Weights of a small transformer language model: 5519 steps.
MLP neurons of a small language model. Each row is named by its layer, matrix (up: input weights) and neuron, and shows model dimensions 112-175. Each number is 128 + 24 x the weight over its row's rms, rounded and kept within 0 to 255.
After each neuron's rows, "fires on" lists the tokens most often at its 100 highest values on Wikipedia text that the model never trained on.

L2.up262 [162 139 104 170 114 190 154 108 194 106 122 145  87 144  96  94 133 144 100 115 186 132 114 138 101 140  97 133 103 146 147 145 115 145 143 112 133 107 169 128 127  98 164  86 155 108 110 102 123 127 132 125 124 117  78 133 120 111 142 125 147 131 160 132]
fires on: "ate", " its", " this", " A", "ale"

L2.up372 [132 104 122 114 110 130 139 110 121 121 118 106 101 107 180 126 143 195 127 127 133 122 125 143 148 129 123 179 156 147 133 140 131 143 113  99 136  79 169 111 156 164  85 128 139 133 125 118 121 141 105 171 166 132 153 107 174  76  91 112 112 108 129 134]
fires on: " from", " as", "ing", " of", " des"

L2.up39 [141 165 155 158 109  68 170 130 145  92 145 158 103 106 102 149 167 143 133 156 123 118 110 152 140  86 128 149  93 179 156 117 125 158 119 108 131 170 130 138 153 140 102 135 137  86 144 151 162 120 107 140 131 122 148 150 106 111 105 113 105 155 156 123]
fires on: "oot", "ond", "urn", "ock", "ens", "ry"

L2.up711 [112 144  80 136 111 137 107 164 162 133 117 109 130  97 149 137 110 142  98 134 175 138 149 120 121 117 137 142 143 178 112  98 140 169 155 113 182  93 135 117 147 122 130 131  98 154 124  96 148  94 148 161 138 105 127 120  96  85 139 151 113  94 132 145]
fires on: " |", ":"

L2.up163 [146 170  96 160 124 164 119 110 103 108  74 128  97 128 128 143  91 161 123 117 155 129 145 145 127 100 171 162 135 132 124  91 129 157 145 107 106 132 116 101  79 133 135 113 125 112 149 128 154 132  82 132  86 142 115 144 109 159 129 145 140 169 165 148]
fires on: " th", " gen", " h"

L2.up525 [120 112 107 135 159  94 118 115 161 132 116  88 130 112 127 123 161  92 122  91 144 121 174 182 152 144 101  86 125  84 158 104 119 148 112 148 118 125 143 107 109 129 164 150 133 155 138 151 117 108 120 129 146 109 165 111  83 144 122 105 103 164 103 154]
fires on: ")", "\""

L2.up443 [154 122 157 168 145 107 122 111 124 126 142 138 143 131 130 162 108 128  97 123  98 129 121 176 115 137 142 141 138 170 135  86 119 108  56 134 137 118  97 122 144 175 146 126 119 139 174 179 146 113 151 153  80 151 126 157  95 135 117 118 118 160 122 101]
fires on: ".", "ov", "ar", "o", "i", " ("

L2.up183 [115  84 101 132 154 136 150 128  77 120 101 133 138 126 161 141  98 146 115 132 139  72 106 117 120  98 126 156  98 142 118 133 135  82 175 155 134 141 124  97 133 138 106 150 158 147 134 147 131 123 119 146 194 155 165 130 103  46 109 153 138 106 149 153]
fires on: "erv", "ew", " bu", "pr", "un"

L2.up84 [ 95 141 129 112 160 116 149 161 129 122 119 171 151  98  90 107 141  71 169 158 132 157 110  99 142 129 141 138 106  94 156 117 141 120 110 100 126 137 105 118 142  93 151 115 134 114 120  87 133 194 141 123 107 116 122  95 165 118 147  82 106 164  90 144]
fires on: "ish", "ian", " also", " first"

L2.up409 [133 114  95 145 122 112 143 118  96 125 121 159 137  74  97 162 115 113 156 179 164 106 109 106 153 154 119 111 111 165 131 139 139 109 103  82 131 149 121 134  90 129 121  98 102 143 132 118  85 125  74 119  97 117 153 160 120 171 124 140 159 107 125 117]
fires on: "ia", "als", "oc", "ates", "and"

L2.up472 [115 134 113 106 177 154 134 132 121 104 142  83 133 112 130 107 126 142 156 125 186 120 161 158 115 141 107 125  77 140 119 158 164 113 110 176 106 137 163 138 116 151 110 135  74 127 144 115 138 122 147 107 143 160 111 110 127 151 184  92 130 119 131 157]
fires on: "ith", "if", "ial", "Q", " Q"

L2.up461 [142  79 147 125 110 117 124 149 122 128 123 126 122 125 120 107 105 118 103 156 164 131 143 170 130 136  79 119 141 142  89 127 141 141 151 129 164 157 142 147  95 144 121 123 102 175  97 109 147 112 171 157 102 127 159 113 149 149 111 147  86 104 118 150]
fires on: "ce", "te", "ame", "ity"

L2.up522 [117  88 132 177 170 138 143 111 133 123 117 159 102 151 140 150 139 136  96 109 141 100 164 130 162 110 149 131 116 152 136 122 113 122 193 126 140 129 125 124  94 160 159 143 118 129 151 116 162 154 140 128 105 126 133  98  76 154 129 127 106 117 121 143]
fires on: "ouse", " years", " It", " Fran", "orn", "amily"

L2.up48 [141  97  93 155 160 131 119 153 109 147 105 171  94 104 147 135 116 174 142 110  84 123 170 167 103 145 110 122 168 107 121 122 102 114 155 112 119 120 130 126  98 152 120 141 155 123  91 141 136 118 136  78 103 120 147 122 126 146 102  78 123 145 137 159]
fires on: " C", "C"

L2.up62 [143 150 133 119 157 140 122 113 120 106 111 139 130 146  81 102 156 140 121 138 164 140  90 171 100 163 128 131 134 144 152  89  81  98 116 114 118 119 105 153 123 106 161  84  83 104 131 111 117 104 124 119 125 106 150  86 155 141 105 121 147 120  94 114]
fires on: " for", " sub"

L2.up521 [ 60 146 111  95 126 126 164 130 135 131 172 105 115  95 126 158  88 125 120 136 135 107 111 134 128 134 111 133 136 118 167 133 122 115 113 110 169 120  88 195 170 139 107  89 126 127 153  98 183 125 152 108  99  98 169 143 126  88 144 152  97 118 138 171]
fires on: "g", "G"

L2.up90 [129 119 147 159 138 133 134  99 116 107  88 164 128 156 109 132 115  91 145 107  91 116 127 162 167 140 100 160 127 116 140 107 140 126 106 110 129 176 167  87 167 125 115 101 125  76 110  69 136 142 114 143 173 103 120 103  98 163 117 110 116 155 100 143]
fires on: "ish", "–", "ian", "ampions", "a", "ar"

L2.up558 [ 98 160 111 109 158 155 149 148 127  91 127  98 135 103 143 141 153 110 136 135 118 176 107 128 176 102 179 162 116 130 143 110 153 135 109 138 117 114 170  97 147 125 127 106 129 129  58 109 123 140  94 119 159  95 140  85 137 130  88 138 173 128 139 134]
fires on: " of", " In"

L2.up81 [ 99 116 151 134 138 136 152 112 138 119  95 136 130  95 122 131 131 125 187 122 140 128 134 121 146  99 161 127 128  94 104 152 122 104 111 106  94  99  95 119 170 122 157 173 152 119 159  98 109 125 119 146 108 142 114 128 137 135 142 148 126  97 141 161]
fires on: "ond", "ater", "ort"

L2.up209 [158 139 108 113 148 138 135  97  87 143  81  82 152 153 132 119  92 100 117 119 175 137 129 143  87 110  87  96 146  85  96 120 129 139 141 129 139 139 139 141  99 104 130 160 103 149  80 153  79 138 158 169 106 164 154 149 124 144 133 125 134 128 111 189]
fires on: " Sp", "te"

L2.up447 [146  80 101 139 138 164  84 130 118 116 120 144 124  92 132 108 157 155 107 153 116 185  60  83  77 103 143  80 141 134 156 106 126 119 149  96 139 141 102 120 101 134 122 150 131 106 109  99 108 142 137 115  80 125 124 157 110 147 127 104 122 150 111 100]
fires on: "\n", " Co", " is", ":"

L2.up245 [117 137 123 121 149 165 121 149 118 132 138 141 160 157 140 125 115 144 123 122 129 146 131 156  74 167  97 136 136 106 116 131 115 127 126 120 156 124 102 142 147 112 126 111 156 128 113 137  95 115 155 123 145 129 115 142 165 122 140 161 138 125 161 108]
fires on: "-", " sub", "/", "–"

L2.up465 [124 135 151 114 101  88 109  77 108 100 140 153 108  82  70 106 149 112 138 107 160 114 139 126 128 128 118 169  92 154 115 164  76 139 120  94 133  72 143 167 113 138 184 165 122 139 163 149 147 109 109 113  88 139 165 110 117 125 134 100 130 117 131 137]
fires on: " Al", " S", " P", " Jo", " 201", " Sp"

L2.up444 [ 96 188 142 135 148 118 145 134 136 118 117 102  73 104 143 134  95  96 126 136 135 102  89 101 130 140  86 112 119 170 135  86 150 134 143 116 132  98 107 161 125 110 125 143 156 120 107 136  83 112 139 162  95 115 121 114 149 115 168 145 100 125 158 129]
fires on: " G", "uk", "g", "k", "ik"

L2.up510 [101 122 144 121 150 141 167 163 132 108 151 105 182 143  98 144 108  86 119 125 146 118 108 160 102 107 130 135 115 128  70 160 107 120  92  89  94 131 133 144 131 156 104 198 137 106  86 108 159 152 132 111 118  77 131 101 120 145 136 146 111  92 114 148]
fires on: "ul", "eb", "ite", "at", "ov", "."

L2.up568 [163  92 142 135 143 139 119 107  76 107 153 137 116 128 115 140 135 135  92 154 115 130  95 124 133 164 143 168 170 133 123 134 131 137 121 112 122 128 129 114 158 152 138  85 139  87  99 137 116  95 132 101 150 128 149  83 114 121 100 114 126 110 116 107]
fires on: " of", " /", " for", " Col", " and", "or"

L2.up302 [ 86 108 125  83 103 133 124 105 118 141 133 121 128 111 118 138 125 157 143 120  97 161  74 158 135  91 164 129 130  98 110 152 150 158  95 112 117 144 160 154 157 145 101 105 140 155 138 107 135 128 138 107 137  71 143 113  77 143 152 129  86 114 141  97]
fires on: " Sh", " Th", "at"

L2.up651 [102  98  87 141 128 137 138 155 107 109 111 118 142 116 197 141 108 123 108 146 155 138 123 129 131 108 108 131 161 151 120 134 169 142  81 113 127 102 150 129 120 155 128 119 137 157 125 120 118 121 149 118 121 128 126 117  93 150 154 119 145  66 132 131]
fires on: ",", " |", " –", ".", " —", " ="

L2.up460 [115 150 153 134 111 103 172  79 130  99 145 140 133 134 144 167 110  99 118 120 101 102 142 101 115  94 133 143 111 146 137 155 179 131 104 128 143 103  98 138  83 152 110 118 127 124 156 131 156 137 132 164 142 166 144 121 117  93 120 119  95 121 106 103]
fires on: " (", "s", " s"

L2.up221 [120 132 149  99 168 163 141  94 163 122 108 135 133 131 161 121 165  98 134 155 164  88 126 118 143 128 136 127 134 150 134 105 130 148 110  89  68 129 109 137 118 129 119 141 154  79 111 152 169 120 164 102 128 103 118 121 129 163 122 120 138 138 160 144]
fires on: " C", "it", " |", "ition", "gan"

L2.up131 [ 96 140 161 176 136 149 174 174 151 111 173 106 122 161 122 108 129 106 133 135 170  88 106 131 153 160 139 119 103 134 105 184 126 158 147 148 124 129 134 119 131 122 144 145 136  79 119  91 120 122 148 139 116 109 117 114 134 141 103 116  94 109 148 154]
fires on: " it", " this", " ret", " its"

L2.up399 [130 123 115 107 128 135  75 139 166 113 146 124 126 117 143 130 153 148 117 111 158 123 144 171 114 100 101  70 128  87 131 128 119 134 146 108 114 142 106 153  93 142 166 141 113 177 171 136 123 107 107 122 136 128 148  97 126  85 147 159 159 160 104 156]
fires on: "p", ")"

L2.up596 [149 135 104 130 101 145 145 118  83 115 152 100 150 133 143 146 116 153 122  99 171  89 134 127 134  89 144 114 100 113 138 153 122 124 163 102 118 154  91 134  84 129 153 132 162 140 136 112 135 114 127 115 112 154 102 126 146 148 123 126 144 123 150  95]
fires on: "ov", " ass", " gen", " v"

L2.up355 [119 132 123  80 158 174 175 141 157 123 118 142 111 119 143 124  78 140 173 123 117 159 107 147 109 173 154 151 113 106 105  88 132 147 120 106 118 159 149 117 126 120 130 158  85 128 148 173 137 112 127 137 138 115 151 119 147  92 138 126 128 132 104 160]
fires on: " H", "h"

L2.up174 [117  99  83 130  87 108 127 142 127 115 106 115 147 133 140 142 158 141 123 130 157 137 177 156 121 140 124 164 147 142 129  90 108 140 125 152  75  98 157 125 134 153  91 164 146 116 126  92 149 154  79 157 105 132 118 117  93 123 136 156 126 144 118  93]
fires on: "ens", "emb", "iss", " un"

L2.up261 [152 140 137 130 151 119 146 112 124  99 146 144 144 147 177 156 111 120 125  95  91 105 164 160 113 113 150 120 128 135 133 134 149 140 154 100 108 174  97 167 135 118 103 155 154 154 119 179 185 148 125  76 105 138 135 165 122 141  96 119 147 151 138 135]
fires on: "uc", " C", "over"

L2.up613 [120  94 132 143 101 110 143 140 127 131  94 176 145 144 131 184 129 163 138 105 128 103 127 139 136 177 129  96 102 171 107 167 150 141 144 158 121 119  84 102 105 124  88 118  77 158 176  91 139 102 147  99  97 136 135  99  90 137 106 181 151 123 127 112]
fires on: "oc", "resent", "oot"

L2.up534 [121 131 144 145 130 144 111 130 121 128  86 154 173 105  79 170 151 162 128 114  77 106 109 107 134 154 139 110  81 134  73 125 119 177 103  96 178 166 133 139 122 123 130 111 105 131 106 131 115 141 145 157 115 162 176 102 126  79 128 122 148 110 175 114]
fires on: "oot", "oy", "ail", "erson", "age", "ence"